config.toml
d_model = 384
n_head = 3
norm_place = "pre"
bias = "all"
init_std_o = 0.00519
lr_mult_up = 1.18
grad_clip = 1.0
schedule = "wsd"
decay_shape = "linear"
doc_mask = true
MLP neurons of a small language model. Each row is named by its layer, matrix (up: input weights; down: output weights) and neuron, and shows model dimensions 160-255. Each number is 200 + 20 x the weight over its row's rms, rounded and kept within 0 to 999.
A block is one neuron, or neurons of one layer that tend to fire together. Before each block is what it responds to, as a language model described it from the Wikipedia text at the highest values.

Mostly "to" after an adjective, noun or verb that takes an infinitive, as in "hard to", "in order to", "unable to"; also purpose verbs right after "to" (address, block) and some prepositions (in, about).
L5.up60,200,186,178,241,209,221,179,198,210,202,200,218,197,200,196,199,210,188,185,214,226,177,208,219,197,197,202,212,196,229,224,214,192,177,195,199,218,198,196,169,193,230,226,196,153,174,206,190,218,199,231,180,203,204,254,174,205,193,220,233,172,186,188,192,217,176,222,214,154,194,192,196,179,193,244,196,216,211,167,200,212,189,190,178,177,204,251,181,216,194,179,199,207,185,187,185
L5.down60,218,221,185,193,220,185,186,202,199,213,220,189,207,200,180,191,205,190,202,237,176,179,210,197,199,192,208,206,202,182,236,219,192,192,186,211,231,198,204,208,217,230,195,192,185,206,171,207,158,208,190,186,223,221,254,174,235,174,226,164,223,231,234,190,191,197,167,217,190,200,195,212,197,205,195,228,197,205,168,182,215,212,197,227,209,193,225,186,209,222,168,188,218,214,190,171
L5.up561,196,178,200,218,203,225,220,203,193,192,210,222,202,211,196,232,190,201,183,192,198,184,202,210,218,197,198,202,224,186,208,184,224,200,203,173,193,208,196,177,198,207,217,197,189,170,174,193,216,229,251,194,221,236,210,219,201,171,211,207,189,200,181,175,209,202,230,210,175,183,198,189,201,170,174,178,178,250,232,236,198,210,201,204,210,215,194,211,199,203,191,161,193,231,222,198
L5.down561,229,202,196,201,212,206,161,185,187,197,220,195,210,181,177,179,178,183,216,184,214,177,199,196,202,194,211,217,217,203,219,193,199,200,204,196,190,218,230,196,176,195,212,163,194,225,204,218,186,205,185,215,205,216,180,202,186,184,248,211,214,240,209,208,178,203,198,210,137,193,175,199,203,215,197,185,192,209,202,189,197,213,198,195,172,211,168,206,217,220,204,232,196,180,182,198
L5.up1216,194,249,189,201,222,218,204,221,230,228,232,194,210,179,224,173,202,222,197,198,205,185,180,176,169,219,170,212,212,194,195,170,210,200,172,199,166,222,194,213,184,218,204,224,219,177,225,225,194,154,194,194,170,198,185,235,218,224,191,218,205,200,187,219,181,185,175,201,213,200,223,210,245,195,177,188,165,191,227,211,209,223,233,222,194,195,195,180,197,218,223,184,224,230,176,191
L5.down1216,190,194,195,202,211,155,179,177,164,180,217,190,206,205,193,235,195,187,196,209,225,237,174,233,176,170,217,214,165,194,213,220,234,171,213,197,170,218,215,220,199,198,204,161,183,195,188,184,212,208,205,204,230,172,194,159,186,207,193,203,192,211,185,233,194,197,172,210,206,186,184,191,239,211,167,213,226,192,188,176,187,204,165,183,177,162,193,201,174,197,200,215,220,165,181,184
L5.up1285,173,171,227,210,175,216,232,239,195,164,184,226,184,180,211,231,158,257,210,211,232,173,207,196,211,210,206,221,174,217,206,203,213,198,182,186,192,169,236,143,189,211,211,194,203,173,203,216,189,216,192,198,209,175,184,206,188,217,212,231,194,209,182,185,200,221,208,183,154,197,206,214,173,200,220,177,275,190,187,217,215,181,170,214,207,219,187,210,201,188,183,188,237,216,226,195
L5.down1285,245,216,207,165,216,227,204,188,208,221,184,228,237,227,192,230,230,174,200,180,179,228,175,218,194,190,212,198,237,194,181,190,173,179,188,226,200,221,193,210,193,180,177,185,196,206,179,206,206,187,187,212,189,243,254,203,203,203,192,214,196,201,220,199,190,169,169,216,233,198,220,201,198,211,220,214,144,217,161,185,193,219,241,179,190,192,181,193,197,185,197,203,162,170,203,202

Hyphen joining two parts of a compound word or name, as in best-dressed, second-largest, North-West, commander-in-chief, and occasionally en dashes.
L5.up190,175,198,184,191,211,200,188,207,196,209,210,211,245,229,195,168,216,193,218,201,209,182,227,170,229,208,183,185,246,212,187,184,182,201,224,186,233,188,196,191,175,193,223,179,181,238,178,205,210,172,173,184,210,182,191,202,195,203,179,204,189,190,178,199,201,204,235,195,224,214,187,203,195,218,206,223,210,189,213,202,150,199,215,173,213,185,212,223,182,206,161,194,202,221,184,225
L5.down190,208,224,153,192,199,209,201,197,189,218,187,195,199,208,194,218,227,175,212,236,186,177,199,188,209,182,192,186,182,178,200,175,199,187,214,219,175,218,199,217,198,190,195,221,191,215,187,208,198,217,197,160,193,216,198,189,217,190,175,227,217,223,184,233,173,192,207,233,218,194,209,197,228,225,194,165,207,165,184,169,201,204,203,210,180,157,188,193,205,187,208,211,187,191,186,209
L5.up534,180,197,177,218,218,215,214,192,199,246,190,226,208,209,150,233,182,151,184,187,227,205,219,189,193,200,204,187,183,221,209,193,218,221,151,170,181,226,175,193,181,188,204,202,185,227,207,203,201,214,199,199,217,154,182,179,221,175,188,177,217,185,216,191,222,184,249,188,215,162,214,213,182,198,219,214,183,180,196,199,186,240,225,198,193,155,210,200,213,210,216,208,200,211,191,187
L5.down534,186,180,206,229,199,212,223,216,190,151,228,195,195,168,241,207,164,200,207,182,224,189,212,195,196,205,195,215,228,233,217,186,220,190,231,202,188,206,194,188,205,181,185,207,204,193,200,215,216,188,216,196,236,202,230,174,183,243,179,193,180,209,198,210,183,224,172,158,190,232,189,213,193,205,243,182,213,211,199,183,193,205,153,190,231,208,208,178,216,207,208,202,216,202,206,211
L5.up1006,213,200,191,209,206,171,223,227,207,154,201,215,228,194,202,240,192,202,212,205,190,208,174,217,202,160,208,227,237,176,194,152,199,181,235,187,183,209,199,216,180,233,177,188,204,196,163,191,213,226,212,172,211,218,213,190,232,200,210,227,206,199,190,208,195,189,222,191,176,145,224,188,165,238,207,224,196,202,211,194,232,213,142,172,208,201,216,208,201,233,175,178,212,185,179,161
L5.down1006,215,206,158,182,229,175,210,195,170,158,214,182,216,193,201,194,226,199,179,215,211,195,185,197,226,189,199,225,156,219,179,219,235,187,211,187,223,199,211,199,190,197,212,203,209,221,183,215,188,199,230,186,218,183,201,153,191,185,174,207,218,200,180,214,210,204,216,187,232,168,223,198,229,207,191,210,216,168,204,196,187,202,149,182,187,195,194,193,207,233,194,231,185,210,143,183
L5.up1098,186,221,199,197,197,196,209,212,225,183,198,157,217,217,169,192,219,210,185,193,220,181,209,174,174,196,176,196,217,189,201,197,207,181,250,215,218,227,180,195,185,217,207,223,192,210,191,212,224,165,228,187,177,215,194,206,197,177,169,184,192,226,186,228,217,198,223,177,233,170,236,188,213,224,195,177,215,174,203,184,190,186,166,242,170,182,186,211,187,222,177,192,213,196,208,186
L5.down1098,199,193,169,173,240,175,212,217,224,185,230,210,198,210,200,215,209,198,245,245,216,177,202,208,206,170,231,204,229,195,208,222,232,209,202,221,203,197,212,214,217,235,174,227,212,228,208,198,176,224,225,196,193,195,175,198,197,156,167,196,176,192,197,206,215,230,190,177,168,171,181,191,204,197,200,201,216,246,212,222,211,179,205,209,248,195,209,163,195,215,193,204,202,198,170,196

Mostly hyphens and slashes joining parts of compounds, as in cup-shaped, runner-up, writer/producer, 1/8; also opening brackets, table bars and byte fragments.
L9.up0,203,210,187,202,231,164,237,231,200,173,207,239,231,217,194,214,184,212,197,192,235,199,207,237,239,184,179,169,196,178,200,196,228,231,209,209,181,199,193,213,185,223,186,194,189,216,179,216,201,210,184,185,202,186,162,229,221,229,219,232,207,163,197,224,205,212,199,170,212,212,228,168,231,212,202,184,183,199,216,191,196,186,179,230,200,170,213,214,222,213,171,178,229,218,189,172
L9.down0,221,194,195,220,208,183,159,184,223,161,191,181,174,204,203,184,160,205,165,207,215,213,196,188,216,182,200,239,223,200,200,205,212,219,203,189,205,193,222,213,193,183,218,214,189,192,175,234,191,226,216,185,141,214,194,193,167,191,166,201,199,173,184,185,197,226,193,196,226,236,170,209,220,197,199,185,239,212,216,210,230,227,169,177,191,205,226,205,209,213,208,194,174,178,201,153
L9.up555,216,233,251,183,198,179,215,187,204,167,182,185,187,193,211,198,187,163,175,186,161,193,197,181,206,188,218,219,202,185,221,205,218,208,199,197,184,235,205,210,220,179,206,213,200,176,220,214,172,179,186,180,163,209,212,205,205,225,184,248,222,187,203,205,193,220,183,212,193,210,161,226,212,220,186,226,214,184,201,186,186,214,185,165,195,189,198,203,188,220,195,209,229,196,195,180
L9.down555,178,221,196,191,187,183,200,210,218,170,242,189,212,243,214,214,197,228,202,210,199,230,210,211,204,205,193,210,187,155,189,224,210,190,223,254,215,196,233,226,199,203,216,212,224,190,238,169,193,212,168,203,208,181,200,199,199,174,179,191,224,208,233,216,188,194,160,192,188,191,150,234,225,195,251,208,231,188,167,175,225,193,167,211,191,197,180,212,206,190,200,200,200,198,212,183
L9.up822,203,203,213,209,201,200,210,207,200,218,183,198,222,175,219,240,217,185,165,215,257,197,191,224,226,184,205,213,194,229,173,223,192,219,198,173,211,218,180,211,192,190,234,215,175,228,194,209,180,182,162,220,158,180,193,201,206,171,204,223,201,201,194,174,208,191,165,214,227,225,196,170,229,191,224,196,196,165,186,214,223,185,175,205,193,191,204,177,195,201,176,232,222,212,218,194
L9.down822,168,200,196,215,196,205,180,187,178,182,203,187,167,194,207,218,220,193,189,229,157,216,205,176,217,193,229,187,239,187,198,208,213,222,198,204,185,176,176,252,214,183,144,192,195,219,205,205,202,189,201,217,163,245,208,199,179,202,221,188,175,212,196,230,199,214,198,210,221,179,206,198,179,189,185,184,192,204,228,196,212,218,175,188,170,197,201,196,150,202,179,193,160,225,170,205
L9.up994,184,188,203,208,197,198,200,186,219,195,200,146,207,202,186,185,201,222,191,201,173,217,211,188,217,229,213,187,197,163,207,226,176,193,208,217,186,207,217,193,215,207,215,189,190,173,183,194,193,200,195,207,203,213,202,207,200,169,190,178,200,189,237,186,202,214,205,156,199,192,172,243,210,220,194,214,212,211,237,169,232,189,207,216,220,189,212,189,213,226,208,207,219,203,195,193
L9.down994,216,235,211,184,191,172,238,204,214,215,195,155,236,185,153,223,172,200,203,186,183,196,201,202,236,249,205,227,198,216,191,177,199,180,224,199,171,173,210,200,236,183,200,214,192,184,191,196,208,196,200,160,183,171,222,198,210,197,171,178,224,210,214,206,191,229,193,192,198,179,208,210,190,193,228,187,188,197,221,208,215,203,194,197,180,187,207,177,214,191,191,177,157,203,209,193

Modifier words or hyphens inside physical descriptions of buildings, boats or objects, e.g. first floor, iron-worker, bell-shaped, wooden-hulled; sometimes table pipes.
L11.up733,213,202,201,184,223,193,203,215,194,192,193,226,215,199,195,217,206,179,194,205,198,176,173,168,222,196,208,209,224,205,185,238,167,183,198,203,187,179,204,187,213,241,204,220,182,221,231,154,194,212,184,192,235,193,220,205,204,198,199,176,172,181,185,196,180,247,209,200,203,147,195,239,224,192,239,192,157,228,187,202,183,207,213,200,186,213,189,198,219,196,196,176,236,220,217,214
L11.down733,188,160,186,218,174,198,210,180,205,195,212,188,201,211,211,165,174,195,193,190,228,166,211,177,198,213,165,192,230,193,226,190,200,211,181,213,212,215,209,223,247,194,200,196,209,195,218,239,228,163,224,170,214,176,202,191,153,228,229,213,225,223,220,162,227,208,191,230,177,204,154,203,217,185,181,183,206,217,208,212,198,183,223,205,205,192,150,200,137,189,162,195,181,190,209,209

Function words right before a clause's main verb once its subject is set, such as to, modals (may, will, would), not, and.
L11.up444,235,246,193,211,206,216,182,202,178,181,202,187,192,206,227,203,192,199,177,204,220,208,225,182,242,173,167,181,209,220,209,211,246,209,163,210,191,194,232,222,205,227,210,226,190,194,221,201,206,201,191,223,190,235,236,201,202,158,202,199,211,234,171,191,179,199,181,238,214,188,190,208,204,217,212,212,178,198,197,223,229,186,208,203,200,160,200,213,241,175,217,202,208,193,175,209
L11.down444,186,234,204,198,193,218,169,229,157,212,238,189,181,221,189,241,177,219,194,210,217,210,198,202,212,171,202,184,166,208,181,195,194,234,192,233,172,203,171,201,211,212,228,186,212,201,197,218,184,199,189,216,190,260,188,228,209,198,188,185,209,196,186,213,200,202,205,182,202,232,208,170,197,193,204,233,198,196,216,192,193,176,179,172,180,206,204,237,233,174,221,218,198,173,225,207

Infinitival "to" in running prose after purpose or complement cues like "in order", "enough", "persuaded", "attempt", where a verb comes next; also "would", "who", "into".
L9.up126,208,192,214,185,232,232,162,203,197,186,221,237,198,206,203,218,220,161,208,202,187,207,144,237,209,233,197,195,217,216,177,203,252,215,200,207,210,199,181,214,185,223,225,210,201,178,197,213,172,220,212,197,207,240,204,184,180,184,191,174,203,204,209,194,175,179,161,204,201,204,200,188,198,188,244,181,184,220,159,162,248,199,193,188,208,163,205,229,226,216,202,165,182,207,216,186
L9.down126,212,181,179,196,210,169,226,189,197,184,199,164,195,229,196,197,207,176,174,199,203,193,211,180,182,187,196,185,171,191,220,224,198,199,223,191,217,205,226,218,163,164,196,207,170,221,187,213,182,230,205,177,192,207,196,204,191,214,204,203,231,216,212,202,204,169,224,198,224,211,201,198,188,183,194,226,229,190,210,243,179,202,199,182,204,203,196,194,183,224,207,233,196,195,162,196
L9.up271,215,215,188,207,211,195,184,233,183,200,197,197,201,201,205,182,218,219,201,193,204,247,199,197,181,207,165,222,211,184,217,209,204,186,151,238,183,239,208,198,191,223,193,139,177,233,180,185,211,186,193,151,182,218,191,212,210,198,210,202,169,227,220,193,196,176,196,194,217,173,233,217,214,230,203,247,178,210,175,203,215,241,241,168,198,212,175,237,197,211,195,201,234,186,163,218
L9.down271,191,210,217,239,192,195,204,194,193,236,187,189,210,161,185,235,178,197,213,196,186,151,241,194,205,210,193,176,211,213,206,234,175,202,238,190,200,202,242,206,258,228,213,199,208,169,228,227,195,223,220,217,193,213,231,177,197,222,174,214,212,220,205,179,218,227,197,217,207,215,190,177,164,196,187,210,185,200,249,212,194,213,171,171,200,231,215,200,185,191,158,231,193,215,226,193
L9.up890,196,196,229,207,178,241,188,229,216,203,212,187,181,209,210,193,184,165,217,175,222,211,200,210,200,218,197,181,218,212,218,208,186,227,197,215,216,227,215,238,208,212,181,217,194,195,198,227,202,171,208,164,182,151,226,207,213,200,183,197,229,202,185,187,167,201,202,197,198,184,231,168,245,197,175,204,177,193,205,205,194,254,198,188,223,185,171,182,214,219,232,198,237,173,200,240
L9.down890,215,191,166,204,185,218,200,219,172,211,189,215,197,195,178,214,201,183,225,212,211,231,182,196,211,221,190,193,197,187,184,209,200,187,220,217,204,185,220,158,183,185,206,166,226,149,195,183,202,190,161,232,230,224,229,217,186,202,217,193,188,219,236,174,223,223,169,180,214,206,174,195,157,200,200,204,208,204,270,204,190,180,211,180,153,208,206,175,165,226,202,187,156,214,190,210
L9.up1272,193,197,194,209,200,176,182,212,248,200,211,203,200,219,227,222,186,152,193,189,220,202,197,169,243,202,167,213,191,175,199,183,246,194,178,191,179,207,185,183,197,224,204,182,184,208,208,190,170,188,176,207,177,232,203,204,162,200,217,183,190,160,162,217,177,194,215,206,181,207,204,204,205,212,223,189,211,197,189,196,210,210,179,176,202,210,228,228,224,189,202,196,209,208,221,198
L9.down1272,207,200,202,208,182,183,172,248,179,170,230,203,169,226,242,224,163,179,169,201,197,215,220,191,225,168,187,184,203,204,213,196,235,197,168,220,170,212,207,205,206,236,230,177,207,201,207,206,197,198,197,213,196,244,197,198,195,201,190,186,205,220,193,213,208,201,195,184,179,183,221,190,216,175,192,197,210,221,174,221,211,187,163,211,185,191,194,210,223,158,208,170,185,203,213,240

Words giving shape, count or arrangement of parts in physical descriptions, e.g. hexagonal, L-shaped, double, two, together, separated, flat.
L9.up230,206,210,186,223,214,191,213,212,220,204,180,171,169,235,200,215,217,223,233,217,184,199,197,193,215,194,191,226,176,202,219,203,218,232,214,207,149,191,188,203,208,194,167,193,199,209,201,208,205,168,193,211,220,259,211,205,193,174,230,224,201,210,220,208,205,167,210,200,221,180,179,217,188,219,231,221,241,236,172,205,215,208,197,204,218,220,194,192,226,187,205,209,174,182,189,209
L9.down230,205,218,225,205,173,172,206,189,191,211,223,200,218,194,144,182,172,197,191,202,209,195,144,201,181,210,221,181,195,179,193,199,187,201,202,195,187,222,142,197,212,213,178,214,182,219,192,184,230,207,194,196,202,170,203,199,202,209,195,175,216,163,220,200,187,189,208,222,206,190,211,207,181,213,172,214,176,209,228,201,220,168,200,212,156,211,206,191,157,191,230,184,204,188,225,190
L9.up884,234,181,182,223,203,175,212,200,214,201,168,207,219,233,202,218,181,212,181,204,199,158,211,197,233,211,189,162,179,211,216,223,196,196,186,212,176,167,213,153,216,186,193,174,179,181,210,220,189,187,221,241,194,241,196,185,202,196,204,210,159,211,171,206,226,220,193,218,174,177,194,220,192,195,225,211,224,180,214,194,192,203,205,191,234,195,209,187,194,216,197,177,197,205,205,221
L9.down884,207,175,211,187,201,209,200,218,205,179,195,196,210,179,190,209,206,198,180,210,207,196,174,181,186,210,181,239,192,201,185,229,184,183,206,169,211,199,209,238,238,181,209,223,181,199,226,151,230,210,223,142,177,182,175,199,229,187,201,210,162,188,167,172,188,195,191,187,188,211,214,196,203,229,162,192,221,211,177,194,180,205,198,213,215,179,157,211,163,176,192,187,206,183,224,190
L9.up1278,218,225,188,208,183,188,203,165,184,159,179,213,199,232,170,223,187,207,204,180,225,180,181,185,183,178,199,192,197,221,203,213,201,190,188,209,200,226,203,206,197,180,193,221,204,199,224,199,191,203,223,204,208,189,175,218,164,157,195,198,186,196,215,163,188,212,183,192,210,218,194,198,178,221,225,207,210,194,170,214,189,189,189,176,204,196,234,212,246,197,204,181,209,184,187,230
L9.down1278,212,182,185,216,170,189,200,196,191,215,197,195,227,174,213,222,201,209,170,202,197,167,198,240,186,226,169,192,182,180,218,196,195,203,221,222,212,216,183,195,220,192,173,212,204,191,189,139,207,175,202,191,204,248,204,227,181,195,164,222,203,219,161,231,207,207,169,203,241,178,188,218,203,171,183,210,170,214,199,230,208,185,193,240,214,222,156,185,203,162,167,214,189,248,195,195
L9.up1433,184,188,221,225,207,187,184,205,223,177,161,211,194,222,188,223,208,185,171,212,224,152,222,244,199,218,215,208,208,193,177,226,190,231,185,185,185,202,236,211,166,207,188,229,184,216,191,190,187,205,194,201,180,201,188,192,205,204,216,222,171,215,203,209,230,218,197,197,206,220,180,195,219,211,210,193,202,188,159,202,182,190,196,164,211,136,190,182,194,195,220,201,206,159,205,186
L9.down1433,194,206,184,221,172,206,205,177,204,209,233,170,194,183,164,189,183,207,189,212,204,214,180,213,198,179,206,207,195,218,252,194,207,217,190,228,167,175,201,220,208,225,191,189,213,186,213,201,211,215,235,212,209,183,188,230,190,179,142,176,213,194,189,185,234,169,235,190,184,195,185,212,201,177,184,181,184,199,203,194,168,172,247,180,187,175,201,192,190,209,195,182,208,208,219,173

Byte fragments of CJK, Korean, Gujarati or Cyrillic characters, usually inside parenthetical native-script names (e.g. 工人, 鈴木 一, 대상); weakly, " the" after "at".
L11.up172,169,204,214,168,225,199,215,198,208,217,232,206,199,202,168,187,221,208,191,208,163,213,202,194,191,221,228,219,185,203,194,178,195,179,224,209,175,190,182,165,205,192,193,175,182,211,222,207,214,213,196,167,178,227,207,202,186,206,225,202,199,208,195,173,152,178,226,175,200,192,205,234,222,183,223,192,222,178,214,190,195,190,177,212,194,181,179,187,211,229,235,202,186,225,197,196
L11.down172,219,209,199,215,203,189,190,214,226,196,201,168,180,170,186,207,199,173,240,198,174,245,194,177,240,205,203,224,205,247,203,189,191,189,218,201,165,194,191,209,222,199,200,190,196,175,182,186,186,211,207,215,166,215,205,183,228,230,221,201,201,196,246,173,173,234,176,202,257,194,186,205,179,228,215,192,186,209,173,210,215,192,192,233,210,185,208,183,197,178,206,208,258,202,204,204

Small spelled-out numbers (two, three, four, seven) and "of" after quantity words like one of, a series of, a group of, a host of.
L5.up409,209,154,186,172,160,224,207,183,226,205,181,172,230,196,169,180,156,192,187,238,220,208,203,202,207,261,180,177,225,194,198,197,164,190,203,168,237,186,214,210,164,195,214,214,231,180,231,226,209,181,211,178,218,222,203,206,216,216,218,175,219,223,216,211,221,188,190,195,170,205,155,176,174,234,232,225,196,202,176,218,174,192,232,198,231,170,190,186,213,180,221,211,221,189,200,161
L5.down409,237,215,221,158,199,208,197,224,200,176,187,194,203,210,206,175,227,213,191,197,167,198,212,197,191,204,189,195,191,200,228,188,207,208,247,204,213,204,228,220,157,167,158,186,245,183,186,229,204,198,183,189,211,161,190,197,196,199,185,173,173,200,202,216,213,191,206,194,186,189,163,206,200,189,203,184,204,205,184,216,210,190,180,156,201,185,191,203,240,174,236,214,192,189,228,218
L5.up716,180,194,219,214,212,215,216,219,220,211,204,200,203,181,176,224,232,216,223,204,206,210,179,193,203,245,191,176,170,187,198,222,210,191,212,185,194,191,200,196,192,189,182,202,223,232,203,231,207,194,196,228,213,196,178,215,195,174,237,200,159,187,235,178,203,190,201,215,224,197,208,226,186,200,201,162,176,215,222,189,193,195,170,203,201,222,194,203,199,196,225,172,207,205,168,192
L5.down716,206,211,221,208,221,191,219,201,167,227,206,193,219,224,229,208,173,155,199,201,180,185,187,209,202,236,168,197,190,208,232,216,198,189,223,207,176,193,192,183,250,209,197,193,222,171,172,241,220,216,184,184,192,208,173,205,233,172,197,165,209,208,197,208,227,219,212,221,187,218,235,190,187,210,185,227,194,197,209,211,203,211,202,187,220,185,207,231,184,195,181,235,221,180,182,164
L5.up1150,246,199,269,225,215,224,203,190,206,203,181,228,194,220,196,222,205,188,195,194,173,202,176,202,208,206,180,203,214,204,195,193,214,192,158,186,181,189,216,191,209,187,189,182,195,185,183,182,227,181,229,213,209,228,144,213,209,151,166,191,176,209,181,190,202,209,206,190,194,172,179,213,218,220,213,211,205,191,204,161,219,222,193,216,217,206,192,195,192,210,207,187,174,206,168,198
L5.down1150,223,180,187,193,191,166,185,189,189,185,219,171,228,214,195,188,150,195,218,180,187,215,281,194,209,239,193,185,251,203,161,209,248,221,228,183,169,194,181,217,191,201,207,207,206,179,198,210,189,212,202,200,201,200,176,186,214,204,212,214,210,206,211,199,199,208,173,215,214,198,198,205,200,220,184,229,211,168,199,225,214,196,204,208,211,193,205,214,186,215,219,216,182,179,207,194
L5.up1312,187,178,207,199,157,198,197,207,226,199,231,194,182,203,216,220,169,201,190,236,180,154,225,197,218,163,204,198,219,192,227,174,186,177,196,182,201,165,197,196,187,213,214,182,197,190,205,222,183,201,234,178,261,252,204,189,199,196,221,184,221,225,214,207,179,207,230,193,164,189,161,179,179,194,181,182,187,216,234,172,216,194,204,206,239,170,197,182,187,173,215,191,188,186,167,214
L5.down1312,173,211,253,218,229,194,218,173,223,201,174,231,201,176,206,209,214,185,186,209,178,224,219,199,202,215,193,206,201,155,215,205,218,193,192,202,199,223,209,208,208,179,189,193,192,206,192,222,195,219,231,205,187,189,167,205,216,207,161,160,157,195,224,169,190,231,205,197,218,215,224,177,197,185,201,222,213,192,199,161,215,171,173,217,198,165,223,198,204,211,215,201,197,216,165,203